MLP neurons of a small language model. Each row is named by its layer, matrix (gate and up: input weights) and neuron, and shows model dimensions 0-95. Each number is 500 + 40 x the weight over its row's rms, rounded and kept within 0 to 999. Numbers have three digits each. A neuron's up and down rows have the sign that makes its largest values positive.
After each neuron's rows, "fires after" lists the tokens most often just before its 100 highest values on Wikipedia text that the model never trained on.

L4.gate347:471484517475565532550570493425476517529489508479434470569518461528449533478476536560549522480474545496522494461529513508499474511449521504490488495478486433536447542506498552449500461488574500511464561540422510547494488497485527532521516487445526515464566503502539524536466507575482506489
L4.up347:557509536475541531520575488511478519524452486457528528599493495509425533492529509530546475458532541465535530518454542480487459502397512474527425497489472502566486565481538502499480505491541512538463585525504539509473508507535494518562477482450521599498562526523510561513474536538506528487
fires after: " ch", " O", " Ch", " d", " M", " s"

L9.gate171:594467516471513466476492526454539502537464497498550486548540432544450431524490547499484568488479495493427391479422479572509485558483465471505536516447528486520531601500473532459538542499467495427506487477507488579478503488495514484453500486464490560577477535462550507556510442447564511525
L9.up171:461480429547464488413506506543508495545520433462538475522561470524467502562506534503449494514442484522515488446438458491553524505522496494486443508486615511543541519514427567520565510440489478477541480524572525478479457488532530472512492487419543559508496466476464483540469508500474509533
fires after: " f", " v", " d", " D", "ec", " "

L9.gate127:531531545464502522500450433409485546524589514476535457483498501504582407449529529592497419452544500539482500494493436500446477513495518458482524477516446563524607459478494502480488505449529464506452414515460514561543493574489463499489499528456527491547514517485546451506506428526477516519
L9.up127:518556478473525513504555500488508508497482525477539480481548475539518368460472507554449533493535530535494475539488517410486470444488525489486526487556438535490557436472511540465499572504497464478488461474515447458519506459528554512491455475445495505553567388405520428468518476487543454587
fires after: " S", " s", " T", " R", "os"

L5.gate32:470419560493518547440507502518536468527512505469476405533465549518509495471496510509402430424468522513567601497547519499537534506514518528520476483455498525559439498514496470499484474483489478541495574501488410517456427518524552498564572478496456487447529498506501532445577462495476477483
L5.up32:496464460509493520448490514523502556587561465474493412529482488461531465546463466530434413451496522551494607440557572494519500487512489499513437475581462518510504517519449520461529446496553497501496513520464510513521468509527516461545555483539404520434543508556524563504536475505496498421
fires after: "ir", "on"

L9.gate375:504491486486523506552426506464438486527474567525488498525583498597510490451536471450491541499477445455503488492504481424451433514483516443494551429475553541480547544454528518553511473523468471508498483437449529498406588533590522451512509503524402522479528515442478483539457488485519556519
L9.up375:451558400478521508469521490492527461495460460427428457566480467556524457562490493474467494497492514499546544487451532549544442421479469435539518509526580531485555488526555533506525490527500489470496462511477504449467470525440502532491561486477493519461487407555497426512499436484509500580
fires after: " d", " T", " n", "l", "is", " N"

L8.gate301:442475505521479474472507489484519539562504494417478491533506538471522463535554412556485482509381504496479461550516532473482492449484479489552457586524481494462509465529562469489470502509402465506510420474505482478500508492473426555436572557535543452546548501498486533557446535480532566571
L8.up301:469549520534445486502465528535518429389503492498477525448506515388527465414490543530493545514414449459507422535523447443450498545453461482490471551504579510529464494502499530523508497574501551505489414503492476535443515547509467489513562516555457439515559588509495535504499485576556513538
fires after: "t", "m", "ain", "nd", "g", "l"

L8.gate116:558507567505515468417467495453501564488406443496473487465413518481549431470451472477582519535487497519498452502489487548480462482474569493532498495463519440480552540492542558491472472474523497466491487455600506453545477460458409499489573471527456458477511470406496496451478541534550548522
L8.up116:557486537478471519500441503466416562478512472489463454517501526499511437543490506491540510561522506523501526439523490490547517515476510493486507510473462467503529588523530497521440540471549492477502534391544567447512475478461468509461518518478455495436546498488561508509460536561557555508
fires after: " b", " re", " s", " B", " r", "k"

L10.gate387:523519499479472442485500503413571473545449478455469513533398504422445471483488601465456542540454454488485483488539560540611467491470428536437532544484521533544492482500455452522527483550529493497433499497559503503494477530486554515482506508502497474483455525579574450548531484481463475453
L10.up387:487448500509554533438598493485527562546474554516463526510569553498511527508542490495516428475525511498556516400488510456480530433534471461550556452465576466538494524516519532518513513440473500500520510494490471466467506517496516541499507505403545486426519442470510492515467573535510396482
fires after: " M", " m", "h", " D", " d", " H"

L5.gate444:428474454533455430471495461541499518520526497488500456396517515408511437438524517454509486418512452494575501416433515569450465450502530504496598537534504532475502542488528464517481477418503498547512518451480424471564438483525497466576510502498494482531485467514563526450460473500561483535
L5.up444:436460422485446424473521497530533479494530490497542408442490511423504456471550514471453447404506487504590500457441495557497470478525488502485546515515483484491529522529526476524468456463453505545545572479554434501533379509544535506564546509483502502538526480543527540466459469471573491515
fires after: " ", " B", " b", "B"

L10.gate437:513500533515537475402475497490552502548472477435489471508466478510554502590423487422538489496498481506475485516454530433487486435484515531493438440549515457493515477510551520490490464458518499491577506495505475502426500449425462460510508555444483493483531532426481441460468517432515484569
L10.up437:500460565524537491471454447437516476522533561436520436471510534518510490478483472476596508522434445485417498560448511440540544534527546558509460511524456449477559501476537516469523476492628402455539507559427449446490428485442494456547544528548511535473503532455552522507499520499509521486
fires after: " re", "e", "uc", "in", " B", " pro"

L4.gate213:553466535518493560438495571461490496496523538496473509518477485485573467448491476510536545445497497509508566490446470522495456456509463512507451515584520489439538481503484429514471486456495458466548532459535493532441521465469528521487462484491512462418452544564464521472462478452501491466
L4.up213:411490506505533511489470531485479534495582470478506547501445531455525543496537535503535492549440452479534536529449446525547485517495527630480494517583522458452515518517431445540510482483520436463539557480527485478493453480530491507620458499511559416481483588543515516522492529414569556476
fires after: " n", ",", " s"

L3.gate455:471524497446545540577541507472504572507467537501555493505495473507442490517472457522559467513515499496514449479456510498501511493417513488522521469529473574533491452491481462468495467398563489525481519520531545486533502408498560534528486450397528480526427490505457485519571533605507470540
L3.up455:493513479465520544566504539512477586498447551489532511504512478536444523526459475520576463520536484516503482518461508501522524501465523476540491476497447573500492438467466482506501486442574502562472526508518522518563529430503578550558481487375549482531434523476474501530582528589546464484
fires after: " M", "M", " Ch", "ar"

L4.gate305:527509566467523508441494478547583580523456471464451388513519495479559523452493448531529443460499514550523499505489526467496551492437567466524484410488540470471516453510522536527564542490509487505497568504538492496521479459485507526502537452512506571427487465381469453525483531548547530456
L4.up305:515574592541504502494484527459540568584468484481492416510514482476540446450511431537518481499511481580509517457492530487505512509470551458519534492521577475469496468508515541542542525521494446520462592520526490499447520463494479528537537438494489521448515488416415453543483525543509596503
fires after: " D", " S", " s", " B", " N", " R"

L7.gate205:470543472487487523487481542572506562541539487466491406510520477457570497494504534480451564492560448494566529424482445467481508514410561482503537522477436510460525480505576493525503454485512503556513509479459488434451491511566520508475520429480542526453579558508518492411473416509456462492
L7.up205:533555443489461511458487520460536549565542500510547449492497483408461478485556510460516567420544491447507529483428460489551476457434518524489475520519498518538531551560584489544464477541584495574556521446494450394558497473503480486480487505555429528501571505509495478503463496461493441575
fires after: " ", " |"

L4.gate88:458517533502495509493528490477509471563429554483510557526467482424461554566533466566504510503529545551506514483436443493501533471512541508473529485461584545483500514490489525447548481477555410474500570560472454551515484500409476500539401482538475497589469494449464418543455467534492462491
L4.up88:544489511463481545491527512466481541500420553486500490526477513393445492557455511507502490534513517556535622556458500459467468445476560441477526483510497497474468513450519444541560434480501422468490539548511514488489414500460471514498391472515454536537518477494464453470439457513472493533
fires after: " l", " re", " s", "s", " S", " R"

L19.gate216:491435517485495567557470460514447430510504456429517521500479498462475523501450529410403500532533497569479498440487503530550475498489537466496518510519564500510422533460510559469491572499462502503433468451478539499500514492489507437524549482448482472458505524486526486633467446489448524531
L19.up216:510454465521501548480550485475494474501542538490538513505553511480451464568523475427537489499529450545428478488503547480490445437519500523588469509503532536499478486480550544533482569421463433582426514468491437555500477470486507485518574543479481513476494460492554501577545484429539507513
fires after: "mer", "p", "ap", "s", ",", "ar"

L6.gate83:451429565520498482476522485514461470478511488513496524511463530500487484519546479460488495487500524472491566493519535490463499555476564443489479596526530543539481560485464424578521487452483513509546584485500483510532469475406563465513482468484475422459466471475493426464634456473492488617
L6.up83:516547504465465516481470457525378521455586492544504402512536504417547509493498503491525514507477477516501570466529499486521558499496467476497436474543544491464500542556498554449425425512484502490496418573535538540509543514431497480523581480486485455484488467488515440478525466513546501538
fires after: "on", "am", "ir", " st", " con"

L4.gate101:518506581491540518544497527513570504465526469389406455507526478502428533544501428466566460526478562545517523475415527477498526502453525460517519496483435442536499529506494542464540501614510510461479420469494550573510492486514480513476499466438453480513495478488470483534500515471492526489
L4.up101:482504537449434567478471534469569473381511476442493457541538461519510503594506496466433436565531485520513497415502554510460465536474521445510512537523475529524487551476508580434487528553564478487434508547466593551516486486439531468447515470478468509499433403483476496575501504502529479472
fires after: " L", " l", " s", " S", " D", " se"

L8.gate270:521531486444533525514542489506586532535472430506509558522526469466501469469476591443512547423504475450472465493510544496445518501454450543514489532487432518564533405467431495539480479540466528490454482549402565485502537540482496481488551470526499557574543475490550492509453465499527475447
L8.up270:475501474429515533505528480487531508385487513534521484489486521490481494558419504472531569507501499448483475514457464506524501510444398494530508547476488476545430517473481497591464456492493478521478512406533448554571451498461541450548515465482477508499512454424550519478484416464481506560
fires after: " st", "f", " B", "k", " P", "r"

L6.gate448:478534550480512463460532480542549500449489514437502411563496515589496477477531512512496441465522473544533434495495562575456508490511512516568479449434509526515527432469477514421455531497600483467486472516486462517531473453532487558478444517549543492540483441471500426478395443507552443512
L6.up448:495573575486506569487535480485502513466497426469492429537536545561520467492558483546440455537477496562528529490543518566480511519484539508511535587511546523502517412480493532495504505516533440504493478541466479552554558481571521524382493502463540568543495460516515447515476448559560498500
fires after: "os", " s", "op", "d", " S"

L12.gate378:491519444528447443447469433513467543471545477483416503557464591452479486517505484512420442433459482498532474570508526500488446424485537492516493497521436505463474510517523503431526519472473453495510468539536544490518501435511527554476485604405488457553526581566519492503495567531509423495
L12.up378:535499413492527523560463482452445488508446550490502511502482514462466439481462547526413544464465495426407532512475513499532537545456513515498451509544519520487453465506462439492500518484465543527511477514447504484511461495512621566464524519467458476518475529535486522486491537519517399555
fires after: "t", "g", "p", "rom", "th", " g"

L3.gate366:478566512501471560522427505467524494506424500505522544507515513475500562526514425500500460503486537497534526483466542483533453557532484497540515503489503495505502500510547488460572529415607518555423500503513413475513518457475505511494478461478415588526473453457454449521417560580507472482
L3.up366:495495562491483529493513470521588528523463502459508501601528503476503554509507484558543514515475497533524595557502578493454499502538480430524500483462534437501509511479547519495613508466558441556445537502527410487500455546478492536468429410504515597499506464482484467507446532461521477518
fires after: " S", "S", " s"

L7.gate135:450484515509547519528500515597468521585563501524563502501557517505497485511546534448475537503477405470490486488449487459436493535455505550583510498498497488574542540441501486443455435511474532503553516476570527475543495489533424420493518424434501506426533422543555482399441488495488520491
L7.up135:497483488521538439447481550528473536552522528541582489529517506473447477495530564487490476434552438426531474477480566509512452559507507489507495458522472537547556523504542462549455433526574514563563543431524484480543535510455477492510483448465546523484514504519568495362471504476536541517
fires after: " A", " ", "A"

L4.gate465:507567409543493503509508496531499505546501504524516487491532538474461518502519549573496445528555489495584520444460564532529495504484558544579468554546530499513478570469492506514540512530471405478484501573507444507465459461530540465518383408473496545474520491574459485506448529506510430525
L4.up465:484571431508477563530502574441516476497493478469522494499465507451481481508599495591452508545557470474557545410484537545499501551511539540559501546505524539514500555464482534519532484526517495512541566561470484558472467459473504461497435448481475496549441491522478506500421480487490419506
fires after: "p", "ab", " s", " f", " S", " I"

L4.gate379:496481502409477501486557481513494575492440444551468497607510472525498498501503566477448489561420444484441538448485517543513495503487528467515529499522466482540435449507507548526471526474511489473434451484493469514506497455490502544582446506456534438525483532533519502494481477499567453537
L4.up379:485507471398487536464535481520503555487434453561468521616527489541495503512511577474456493544419440480445535463494539536543518496538487450504549463544488487542458465498502541551445514479518495470460459494544437525493468474519492568559467500530521430511487526516497537491451486509580454543
fires after: "2", ",", " 1", " S", " O"

L10.gate111:455467487443484456483551482419446447442455543488504488422462498532436434495491504446491431474541472497547556447483510469515538502406490503555482536456531478467540499505468485589617505495532537504500537454501501515541582458477510489408497488495447515520432525569502470505487524497499563556
L10.up111:439494487552448433511552557525482499563560490482587439498460486482563412495526504478541435462483500448449540518523543494515541516506568441514504485545458484471585477547469508605557532540508511452507555457550479514554554491528487509457550443447492471457474505540532482492464508526528485511
fires after: "om", "m", " M", "us", "p", ")"

L5.gate58:487492457502459514488512492531515519529543523563556418464482617543566478451518499491505526469458548516393475504515427523503487442468427477446487453498506419499517533576532595467541538491526522555501467511507557507493486550532534539519481465485513496515450551454475525504464572495455499513
L5.up58:504465478541467519482521508515499524577528502523495453515537490474464533481546508537520481532483487517501473425549482467508474515448448532452512518489551479494577588449509531519524547464567592547517484444444491489564524634487450468499519462586475449546515596533518446435517472466501485569
fires after: " d", " D", "o", "ep", " Y", "f"

L7.gate166:562605538428526488508459476532533496506515465454475462506466469521491497477523563550425531471459572508518490519555520496379490552518477511479493472549576501534459496474599495511443422436491535455474512473505557518526427469533505529470493589533494572546412523585436511485423537487456571468
L7.up166:577573514501547512545500513513552462554536494447527416536415495534493523477529573540486513511510570478524411515570461543434537524472503471521495538559512492551483462494525428481518421456416501467503494504503503503532438548525529454548538507521524497453445433548510536532439522467480537471
fires after: " se", " s", "y", "e", "res"

L11.gate502:546476485505541525545489425429467505434461504582498525526450491509457466506492543453450483464559473421531509544531505481544471509458440515493464544448497499468520489538559484502523487493498495455501550470593460528542491487451531485513549487471489538515440383509584476548509544457526431456
L11.up502:511421518579457497494529469527526467548511509476515505457523542515585494465481528532539431525525387450412459465522553505523533456529514498617510485480471466489510516486450420513483476452414521510566522454543385529486521493500535601451516469508494522484437554504556470555578459546518471441
fires after: " m", " F", " M", "p", "f", "m"

L8.gate415:507392465511484500438440441495591515484568472438491558578451467555462502471526512473546556485514582437529457491435488429439549449453518495523470476553518503489462550491507555506521533479478516502492515511479493465546445540534488496486496452528514532491496515508531429533463456512516494491
L8.up415:566417467499522447506473498533507438575543517467492548502515461462506446505525497498511582515445479492489549534472534454428518537489495547572503446440570499491512520487546527495496452513488490448536502531521557511518427454559545455385451476483493524572574520578458430489535511575442496451
fires after: " d", "ce", " D", "k", "u", "is"

L4.gate491:560520469496481497539470539548503503541443496531530484546548523463565548505532514606526485540454448468474481479468463506509499518530553499581599520475481507470504493459486516502529421461522522521480502560421431544465542455570450476497470535522417536525507551537524441522467515579444484482
L4.up491:475522477525508527473491449452503537523383474494564509513432504461496492492527419510494466462498463520542622467465541509479447508461546484543498496495547494490543473424493518505514515530505492483502515452506497520474512458448455516439496460535448592506520438544446461472384508479522522549
fires after: " s", "s", "S", " l", " S", " wh"

L6.gate387:501534432493548446574568563431522482424532529561458499531516524463498487498492486509494421506497506502473486515488565430550493451516511537456495472509454518475545415544565508535523573538520500451511478453501524461498470489590534518512524535466470495515470528416537557486545529524506476447
L6.up387:480455471490439476462531553512474462533528509474419502528509506482497501420495477521512516487499433451570466538487519577520519514495452495515459491502565514533581526511525431481457480519483468476484527510430495528481511474549502537542466509497484508524505481563444537556443563427551444551
fires after: "em", " M", "is", "as"

L4.gate315:486519481433545502477480532463471530479451561497519498482497546439543490468524501457479521559455520492512537490462487533538561509413528501482447506544460574492562472539561511472526454526518504546530543593514437504458523492541392518520498451490398533518523397466460453427531463507494469497
L4.up315:529545499509536583473533511474513587578423487462575488520446498474532413459506453526486492500455576518514606498469490564552523455478513482494521486530491520461550465553482497520536533471517536532497532534482494494508494427501451579520493519507378534546498463491444458493464534580488487535
fires after: " s", " G", " S", " g"

L3.gate324:490458458512516553513442519455473510504484488511467535551497495540468501598498539516429496569482448486590494491447491481471473486392474487571478494548533521557520455471537547508511457476553585476467471548494497519511502478488537479580479435454492518516487488468494478588537479516549478544
L3.up324:501475428489513528524454511447506544505462472498439557528549499557472532585484556516449513503498424473551519438468523505467451455419448479528497567526514493513510456448547541521548432498588570495491482556454512529509475482533523502519485441424514530513492499485512495584539448499609432545
fires after: " P", " p", " O", " T", " D", " d"

L14.gate66:553478521501499435470456544530501452538514521459469499584468530450567527459514511475521548473470528432531590503493460432491481524503475535530540513470520517538449461456618504501503454475541533441509511500549472576493480489479476513453455528500439510482502560484539477487548409489541449455
L14.up66:485527501494618512508484492550518485481410472488548546560568481522499482487508529468492491513477473502541509490578584537475523514462480433538504518438477542509538509526515458494541511532466527498528612548497565482489481588432505468491585449509432500429527484522530470485546604524500487510
fires after: "f", "e", "ac", "c", "ly"

L5.gate314:471469522539477615468492563465503493532503466532565409508552475433455456448522488486396529487504459437517527452408432482527507488470520496516509613477481488515493523502577515481434459528532581560472490524432469462493502489585482498465531447475428517460521477477474553522512406517504446502
L5.up314:469526469537510468572522488553483605516447483516511480542571464557522443536509510512456557460532396464510526489443430504568520476454499472511527499469462497448476445476522535506505505490520577563469475478484486531482439519480441479466484493488498490440445482500469507474443487489548420450
fires after: " ", " (", "("

L5.gate242:408571495490509530438511441426526534434481524542504369502465425546506501485556510483444597569467441444509572453482459480473583506513470490488515495503501522429494529533450492537423482485505504521521490493465523513574510497524466532492549535511527465483474495556497556530475487486560538487
L5.up242:487501493493504501441542458446543513507519525490512430492457416525484493541513520519459615589462475516515583469531466459530536535531476456490548542465462485484492532505471509574402478440439507511515426450482483519477477504524492554510510482494504505490526527566515539520403469452534468461
fires after: " w", " B", " b", " W", ","

L3.gate208:489507554457497502582511540435466501482565498555450456477474526515485451524499582440467481508445434466494459547482486544509507504481518532455449502573500483522491421512610574561515518615555506473545613555501463528547500459519447479478491525504484505444520517487446522483513490528478519580
L3.up208:486444480573417471471484501496440519505480503558470557495463457459383557487550490496434507532491486475503457460544545541505447539544476369495501486508517460449588524485574510492580500496509522490451542521520529542530501500502561490539425521480433467554470454490519486499428497501510489448
fires after: "is", "as", "us", "os", "s"

L12.gate158:441489484499435502476503485504502425482460546524476455485443438510539539503526535548501416484476556454465456475527474456516516479475519470607515467499472513566503438424520527461489552469523494423513510513508555485516510546471536467447542531496454462407469553441504547531486474479446525560
L12.up158:531542514502591514435521499605475478538500552496574507473450415483503515455474467540591459417466483511478528539502508543519495518449452465560502482506467491536509482537499439591472550506467464470534575488474501498456518504430507422466521439523461562521534542465498564508433496487490556508
fires after: "if", " A", "f", "A", " re", "e"

L5.gate490:485425486451472558481492551483547478460484435565435528551466508462563508497452497492469562536449460479496528474470494507494522535506464510539517520544495466441591519527458453540489440386536508510455425468502499484449520472507435496522516551510514465473553524530506460548427486483498448482
L5.up490:505412448535468554491546510485512499522466472553484491522430493482493488543474579499458529544469512505513597498487507506495442567469479469489449517547514482469543534533468483555488468429540491488496396518551380494445526522548427539525525533524532441468457560489462466527440510482523517471
fires after: ".", ",", "$"

L12.gate374:466515454431512479592534555428446501471487554517460461527463534440456514508436495495490491498472449473487486530488505514534486522611484504417421512543527565498463472507481511467498463506524452502456505466473449482478519532535524449515451468486512484454478547476493488402440481541497487547
L12.up374:482455531471553562475595443593492536534529505504412525545397492493535509482565541471548450552492496467482516478516528458510391403450528501513527419501515547556551536507604491499527488481568572509491525534481495461494499444427484526459502500479516506458500523452493552514488510526527500530
fires after: " M", "im", "r", "n", " m", "is"

L4.gate240:487549537470525530506541482560465558514420519400494524462489482567519474482483522487421502499520535507495539486461428417367514417445499472564486522507460459438535532576514504481531426535482523506501449557500511507495511466457519515546483555438484518483496526586506456519448518496575502485
L4.up240:492537519511481492576459497544444527470466546449545544446455504467455560530507504565487481443538553438503494518529471463441571504475448517555515479504457476487479510522573467510524413476446512445482419468512565494460464470508499541561460448490479577467467438511509510488520533454472515533
fires after: " Ch", " t", "en", " T", " p", " k"

L4.gate463:512497504510578459500517485547488522466441543486518512522472548436477486489552487461505566494499516544506540468486454496470462475462577494403538477499500398461474518503537544443523485472524486530486531517529514522472485469500451498551474492512443628525532479581483460472467507438470484491
L4.up463:528515485505537510459537505537471527508404533452533555509470574484471465488508477523478477474526512557490512473490482476467464511511555503504498533480493421536493533500535537465550512473501480519474510528552501530410500460485454516586480491461394597537484490564472427498426460514474500520
fires after: " s", " S", "en", "S", "un"

L4.gate308:536547509521471551478503502486467492553491445468452480493451457491532486449522434464518525498502517516487516456513477504476478517497528489569592527496526490473529575512520509492484552472482511483438498533573466458501529465401532537513525410461449524488500524524501492483493524569456478424
L4.up308:540564514524476513514464494484529433502489463443491483452452458539534492425511478465518564477489516409545484441478446534449540537470541480596551518506552480453548583510549511520496481553510562497425537504555503474445502455469540541524492383483461573509556475516482512534497504523479506453
fires after: " s", " S", "S"

L11.gate5:433532533532474526545503481486540521473540485484553527530494486497494521458454435490485455520474515539556465449514466495447522480549512529487454437473520531525495483476470562408442536453505534461498514489569535486467538514543470561415566466424511500424554535553533463522436482442511538486
L11.up5:544457520497504419468524480541478512480501468431461487496465498502500499432551501473562422501527509557471512546481496554521481431500464517496467503450514522483510504503476488431501471434529543471494481536480472483559558542496454495483495457474529523426534542541575526577483442430529505472
fires after: " de", "al", "n", "r", "on"

L2.gate242:448436481470456537474550486433487555534528435460458479515510469545526575486459510520551536521535490441553497453529504504487477550447517528479556530454470421521465493510481545500535536477560482503470530562459480483538471534481550493497475460429543442571484505551482449562474507523590515488
L2.up242:523449490484512506439507502467454571542544414473511506585548476546522576457487508522520512457548503427536493455490479533462478537442459502491502549496503461560489556538419572539543557486524506497512527543482480462528542545470584521496504476446497482550542528561498475540429569521578535488
fires after: " O", " ch", " Ch"

L5.gate149:543519538441447519454493460539491516526519508519546487530475551463461501431500468527420469543480521492501489504417465461517481516497495510451526576553548480485462480586512433498530508463565556522487569491485511508542514435528480554511518503501420483524489470523423492588504508527549526569
L5.up149:524491488521510471501598535514526521469458493471509493549450396518543500471594512456436461529520453494535557546413551533500487499467460466615515550583539480457520483552488497534501549540530452526504500484501497565473514494525496505515513432516516534535467509503507516445521492525541476469
fires after: " s", " w", " D", " (", " S", " st"

L6.gate392:435499516464506576488535452528556514451460481546486525513520476468487490558476574486461545524460452436512555469493522513552506605489485466447510483553453474477474567496482514586507482495497514519511490479510491561548552574524415503480426446528606457449453529451535481574442493447506526487
L6.up392:459514517497551563498533483526519511445416471503506570480484502564480530524476600542475541473457446497547534483525510532499547553484488423457557483489506384444465521529467526568525473476516537497506478482567497523548476553545460507484521461522587411457459483445483486542475463472523487446
fires after: ".", "9", "3", "2", "5", "4"

L6.gate211:509474540446518525469484465480522556431518443531501466516513467482528531483519532534468478494467489475454512472486570487494436485507496467496550485477456480396485477438480507529540431463452478451458554457475393475560505576505524466501469516473474503547437531514542561574526484469465507475
L6.up211:497457538447515483461545480458536615415552482522519499531520476429481476485486551527495529530481465488471523480528527498486451471556547523469530559476465454407491525495460507520526438507398500473450510453485420497498494537520515409496483507469491497522500556452511545585515428477490475501
fires after: "ation", "ion", " M", " W", " A", " m"

L5.gate159:489474505561470614495569463530569494532550518421524476535448536472486496455467518505536455518490503442471460443508437449470454422501512487472577433483523486499564568483504504458498534471518530575471459490490480508568515580493553477578555488452505443546544535504508448439505519524465432481
L5.up159:502479476516457471492506444580565518553546534458552575479500493527486531448538495499583525533518470547476486410540520432481512450438415485505527463466503499466495560495479551525468457528500549534520463484510494520509538569521465463464497462571467471550558537557449476483436522486449472506
fires after: " d", " D", "o", "D"

L4.gate156:442573449485598458471499461492505481481504565433541536493551465522482515419434503473457550513467508479514525461424395468488493413480550443538498512485503476498443459522493519540450569492489513517501466568499520504527440463486469456535478462539435489403422541500526515494469517409565517480
L4.up156:471545411457561477480471473519446496490510568437572512546531416519496536493516482587455564452499584515543498513489443461475476516558514485540527467440514449510393492529544459547566461519479510515492437521488509520506480465491500522518482478483530562457451511477520484482492541522548531479
fires after: " t", " T"

L18.gate8:555551536486529529538475499464508492514416469501485474585453392508508458503486513550494532518533589495455465585552428511439440490501568536473543498473592561505489504538520491433574449447491516429499526468491588520496463478507548500473558435494528526528520495551508493513520535478475528480
L18.up8:469567524427530463519464481550529432440442477481517430443434432483501476473475482558576526589481465512509453501492462455482574511517562528470562570509565548500532549472556472487418544443554537549503578473493458483489444553482476507510507505503564578566502474609513531474566450496485572529
fires after: " s", " S", " g", "ra", "y"

L5.gate508:511420493428451511430507539458457486541515451529463507475502455446477470492478519467509540502507477489508518483534508582444612466441459470502602549528469467495575498459455462557441432442489525537544501559476430545483469557500522473470539573473582471550504504515532454489551456502465449539
L5.up508:502447462488454511466492479420482442503478411484463522466458479486509492502476568425493501500513457470455565445531510558498490522470519422550507529538536470495518560491453505513432432466503538553500477555461444558483464588489462470508565536493583513501485526475486444495603439504498482533
fires after: "on", ".", " b", "ro", "\n"

L8.gate507:519476570533474515569554521517475514548517449512539475495433466504560482448511495485444502456484493429475543501406504458444507563473506529441477500538523414524566456565475486473448486470528527512507516434470466447540515536496432521473547495512493443603549477508467469586530491539445551538
L8.up507:511505516539491536498519517549543506508527494471535510459487446483492477456559557484448513477455509427492529483449494468465508542478459468439535517560527484490477509590412494478501440553513538515531478471497493421479510569490509487482557457507501463496532545438508554536474525528476489491
fires after: " n", " w", " N", " D", " R"

L12.gate342:474449486529521594468498445479508520532426474415523440515542405509496447491454499493504444484499548484468503432525561464487456515498541543462509473505551512487529445540525510479522455503584520500553458470503518454507492510578476564465440442456529472478592458495510516459543496474458538481
L12.up342:442554445518555502482510499473610487458497460444521471445477425502421450491445510486490518529542438539492460527530571509506491489498566486546515498504474495563470499482512502513476480486574518495531501512516520548483488461458474606453408442471554582441542452550463473481521493506435508543
fires after: "c", " s", "res", "y", "r", "s"

L4.gate473:592517541491479502540553464473525522512516411488516478460466515473453574441521509498540468482551535518425413516440538459444504455465512454456578507457514556500520488491500526503501455433581500555420463459522502503481480438451562503476492462495475482564488510567506515505459485480461480530
L4.up473:605490542493482503510534460487543516519506429447524477504457521484481562439526483509516504464544565545464392523466553514462553425483495450500571479446527562522523470500541476481469469474561516560443495431480488512462476448466548486509494497479467509551504529599514548501508492477442500533
fires after: " d", " S", " s", " D"

L5.gate186:586497432477520527504504429540483529534518534497496449508530541456466549463526491519522438593427528491544453555525579463498456473453542490535574509493534503473522498549528473519437502476518521509505523567469524515430507486545541414527530449416531580463528512571499481526488534608471525449
L5.up186:550478431510523561461539472488497543516476552459478429506518502465467540469569469562484391590454518492552531542487545458524416469489498446565498488507504486462519480513530441499493496490553472506504552557517536505417506473583532457500538467465492565419528523532553474554472581559513504469
fires after: " S", " T", " M", " s", " k", "S"